{"num_attention_heads": 7, "head_dim": 64, "intermediate_size": 1472, "rope_fraction": 1.0, "init_std_qkv": 0.0244, "optimizer": "muon_variant", "learning_rate": 0.000727, "final_lr_fraction": 0.05, "max_seq_len": 512, "doc_mask": true}
MLP neurons of a small language model. Each row is named by its layer, matrix (down: output weights) and neuron, and shows model dimensions 149-297. Each number is 128 + 24 x the weight over its row's rms, rounded and kept within 0 to 255. Numbers have three digits each. A neuron's up and down rows have the sign that makes its largest values positive.
A block is one neuron, or neurons of one layer that tend to fire together. After each block is what it responds to, as a language model described it from the Wikipedia text at the highest values.

L2.down42:106138162146146168156106119128150106126132098104114130103095148160105162135107113128111115143116127115079132127075168130116112124129138102104134113162140145117136119105154124105158127136093109081139074156143128089157159101138103109117113138145132147107165167121154134142150087116112127159164120122082067132132139125146164149138128139133168147170154138106162138119127110142133156135093125162113149123099157091155151116155075116141132091086136095156
L2.down86:113126132139133111153104149116115137121156191087107146138150124120103094104137141104150139108102112147092156102117157112131147142171133108124148070111166143093155134107109120102112119155155135158194144110118135099135154095116169166153152104093118142113158140110159113070155149118113141152152123133123131144124133178121142095132124120183074181094146127112142144104151133126116097182103112177198075127123134171129155137127145159126124087139133131136
L2.down529:114095095154109153123162094112165137141103083126124172097101115124141104129109120145108112130153100103152116120098149146154113121157120137131123099143132128124145150106109142100105105126134154146122103114092135134122123141126122124091119124119171130126167117122113124137147132123097130118131122144114160106158125125137125118150123106143172138145131131038149111117117155110115148113143144094153163096138158105118138131108155147155151158146116105131
L2.down827:130138142125141116097108105099114127093133205129156148136166105159151099152146149127153104097111159145173141110103186160115142157110106124124112090117163120118140091099096117130150118157076156119152111119139154138159154160146106127149093125123143145168150120105099124167130113163123113112117061129133140124080111139137122112116140155149125130158142145134084189100130125173171160150144127104115144127171171124130140127099136111158160139157137097123
L2.down871:121154134104110147085119167144096101118167155091113155131143168139139151141170178105120121097150160123136157094119156103118159115055127119157154125081138135172122115116144154151088162112117130157113093119107125124097149131113127081091142137140137179107176153134106158108150134131150156132115121137112109114126122134103140135103146135183153113153142153108095170148154151120121136121125118127137146092142129118105126122156093143145145077132103125122
L2.down961:125112113084149134157133120146127138141113163116107148090147138115129169112161145130110144122155148150123143120141152133145098157149133092137140118179106159112149153126136153121132134137143108090068097103128151139160148130164149120141134123127138171135130116058172130157148135110117129125151130145120149152104129153116135123133120101155108130201153099147135139109104091170145142162132120107151159144120145119099113086109112128106130106147110145130
L2.down1054:097170147119147152153070144136104124119103128148098107116138095101094175084139117158135127119172181134088122133134176121137112121161162146147126175111162112097070139113091123123118167187117146128153055110150074128165108120176154135137154149122127126126140111143153150135127132062113110107117141139101111095100159120130111131143117105126137132116119115101113157123138173120107105119114145110161076132146146152119124139118115134112133163170179119146
L2.down1419:076157112120112096072113104152131141116150202100119149101155152130148133125125122150147162160168139131107135145084151135134143131130123144166093181130088159160121160110129160137094145145096132131128039070116119141087085129083129119127109133105146131138140158149148157153151102126157103097083115110138104123141114165166092118118138168120098127162132165159142151117134142130142117128119104121142110087096136140133113074115116146115114136143131156088
Standalone zero digits. The digit 0 standing alone in table cells, sports stats, scores and ISBNs (| 0 |, 0–2, 0.65%), plus some mid-word fragments like f-und-ed, T-ol-kien.

L5.down570:106110132160130116129132093147128175100157104105157094126102137126096166097115147139099126150164105110092123197135123149112094140124104102151169126118117092100131137142136115138198107123110109173140127127129148117164099098179131139144150086150151146121158120145120130117130119121088117104127095107135115123108110179103136113107099136116130161132126133133098167108142134112137146144111109154104101147113109081112109136153150124120139127110129164153
Broadcast/media outlet nouns. Nouns naming media outlets or productions, especially broadcasting: network, station, show, program, series, company, syndicated, as in credits or TV histories.

L8.down16:122114138154134160123084152152124169151140106111089111140113127120101120108141113096148080135139118097129138127112137147112117143137131095106119133108100145129132145119139105122141128126128109117143142122096171126156146080160138099141105111101138116128134177074103133104081116095133117146132118166110150160066113135119149114131155102141135074111098134120133140111108101138137101101138155124097123132117083134102148126127155114170113095076101107142
L8.down55:104148177140161113149129117182125152123084127140142116094107155099120110130107140117138112146157111119158150131146121156106144124113139150114112121130145155119166147105128133088115126161144128104127122125104151129133192117140133090078143145107117103127080107120138103117091122087110138113133105148127163152097094105115124151145158109121109098097174135125142138126110134125117091139177199116112103139146131103133124148147125166193141127109161107119
L8.down209:167147160149132113086159155132147123131105160146106112140122085158118113072130120155097137133172128142110168129143125118113144158125116112120143147128135131114142118129172126142121127129099134150060103135100120073153132119148109088125178115120124134139119108123162151121118170136120095144156090089127124106140126068110135162176140115134113111107111119131141123150169119114161103113142156122103118114145132120140178126137164107144131102118166153140
L8.down387:134097123136139131118116089097127144155120201120109081082165138124115193117118124117133143116107133164063135173125139072083100144084139100141165135078113164136132126090143117163163138113088105117113175151145150125151110140129099125137121090147130119132167143112165121139137108119075158121175104100124106137101082110107109163141162147129108122094141135107110145137088148176136106144081136108101102179120108107090123089081135104110125121119135149133
L8.down564:087117108128130161109168138151134151138142102146129110082122105142153120080197117093152097160166155095137137090108129147109150133129157117149133117099113121055080154082146119159128145152101134100125110099116139094118126085132137128168120118124117125150090115128111149139116098160109135097116165148117158169133132181133128118098131122109162071120116133163155135143110108124161110168113161123142140133098086118095131126102128141134099105104156157143
L8.down1303:163116146124090132109137152130083129155148059100152142113117091097138139180170088152118108142121127094143160112148127143123164130124157173121141133151141120076126142149157141087143124119112110153146168130150154130125116107163135067115130119129137141135125132111140119080140172111084139155120109084141170130162145087143099114109117144151150113123108118111111145147155119145147113126161074164160108100153114113131145145158156125136129118131136104156
L8.down1304:093094096142118098135152148160133112139138110146160088112125142115112140133121141150129117126125106141138115190133127151067153179146105115154124079150155126064114143104132131145133125111143158142106148172129123122179114124120125125105115101096139123139118120129142078124146171163139136095138144162129128091176131125161110103124066150133094154103160119117129106092189138118095125127134112119069154136117091101110136122165112155096112158168121086066
L8.down1397:086136134078150071106133131137127152147087082157129122084098126100112078150177134140136144151132098132114130163126147136098128112137154141114131150130089111174158146125120122124121039158127124138108192129116113120107139154160107114091119159143154112121092144114157126124134119110128157147135131123125150101117141128076180090123159179129168142096137123126106114118145142143118150145141116088107095120157110121138134120144109121126121132144148138100
Creative-work type nouns. Nouns naming a kind of creative or published work, often split word-final pieces, just before a title or credit: autobiography, compilation album, novel, episode, called.

L2.down27:135127132095128144131173116118140139133139094090113138116158174092118107142138118155134143131109132151158148189135143119122097135113118150081132199140169129121170084135107122104166116167105134143110132147167131120112124126140152103158110150102131147096121136132125144086126167136100107132147135133123158107139160112141110161149143137130138114114106110146145108110081148124130143107140175131159096161149123157096148125103148115100118172144140084120
L2.down675:099120124105133139141150068145168156168138075083132114121143093083169121101134111135117137106137143133119127137127149123123138140131122128158129120086123110086123148151131109171131135102137115126142064107121133131092140124153132102100106110114137092103175094153143097174129185144107131121121134116116151145102133103126081090133093162167134126137122137152145082137132107166120133102135127100191177155149145128132117153125127133151139116148130131138
L2.down772:132113155107114127153098115168151160133172066086100106075114131106108115123152124098135137163133122088129095193132165137168149121166109154136124134151112113146116118142130123120137129130152125176151137144103119144110099165104126093094103141144099128163124075083120133093135177145117126136119131142173111119130127115138130114138127165201140127120130113131129143072120141091129109085100149142135170104126152080117110146086085145156126115131117101134
L2.down929:135159140130140162122109104178107173154129035119108124127185079109119081121132141120145155118100120088126096085126095115119126115121116121174133132114135118106138140121141180120145160107128106157135163169131126128110068107127106116130106141142122129114123145127080118087112120114148074132133133120150118144133110168134124171107095172206123127111133094108125150117136121106129154104089097134126125128120128118090146165139158146115140158091083142107
L2.down980:123075100094138149125095153149149113109118097089156122148136136118133166141126111151112144139122126166109163102119163133094097145170133126114111090118162115145136106166119112112098146139143109112170218126103126125126140131134130126166127077172131097138135169116154146126142141143131141109138135137120133136125117137146120144119133139139140177117132140136096096173128124134113105108115163157129106167064144160115116174164208132116177114126120103113
L2.down983:145095096088110106140130119116124150103133067118099131114184147074160111128134094129156112115129113159126132144146119128101125141087106124130115171105132109143155149120089114107170158090119122157148194168149141098104168091148136151120105174168138130151153068162115099108113144146162138135099119155103124113107143117126140154115093118097142126131136148106107126113107126139133208123133117128159098106076143108166128140108123163120130131098075114150
L2.down1030:118092115145129124143159123129168116156107167138136154115145156129132109137116110125127131065106120090096149151119157148157129133115108131135152172109139110092112149149115136108118146183145153156088123160139143124136109171119123110128132113114119128117128123164126090131091115122112121138139115104169131129095106123129105158118088134153111158110154175093122186111109130198109105114133114153137117127113104096108155149118123109106114168110146147115
L2.down1167:126141126070138126174112121123109087112135105108132129116139109117108133156132131163108148097159082149114175120107141100079118110124152119100128102164082116139129123144146122131174117129097083166089154153122160152157075103134080107152152130104129083152163137140095084136117129144158132075108118136170106119092180124168099137121091141156161158145099135119102119093140049097132111125124140112132169136151152132126170159138148141150103108142145160113
Work-type category nouns. Generic nouns naming the kind of creative work, media or group, often just before its title, such as film, show, series, program, album, single, novel, group.

L5.down948:178132091124106089091107123087107145122128078124129161135089079127091150158151140124127164126133121081127118112134138132134157134138130110106149125059130122130124126099147118145148136119154116096148121037120146139139181130121103111118109110144116081116124074098159146148094125139082097094122102109140123104117121148141180120132113153115123170106162129126116181126133149136095127175117116137149087110107125142107162132112143102080153153135103104095
Table digits and "ult". Two groups: digits, blanks and line breaks in pipe tables (score cells like 0–0, 6–8), and the word piece ult in faculty, adult, consultant.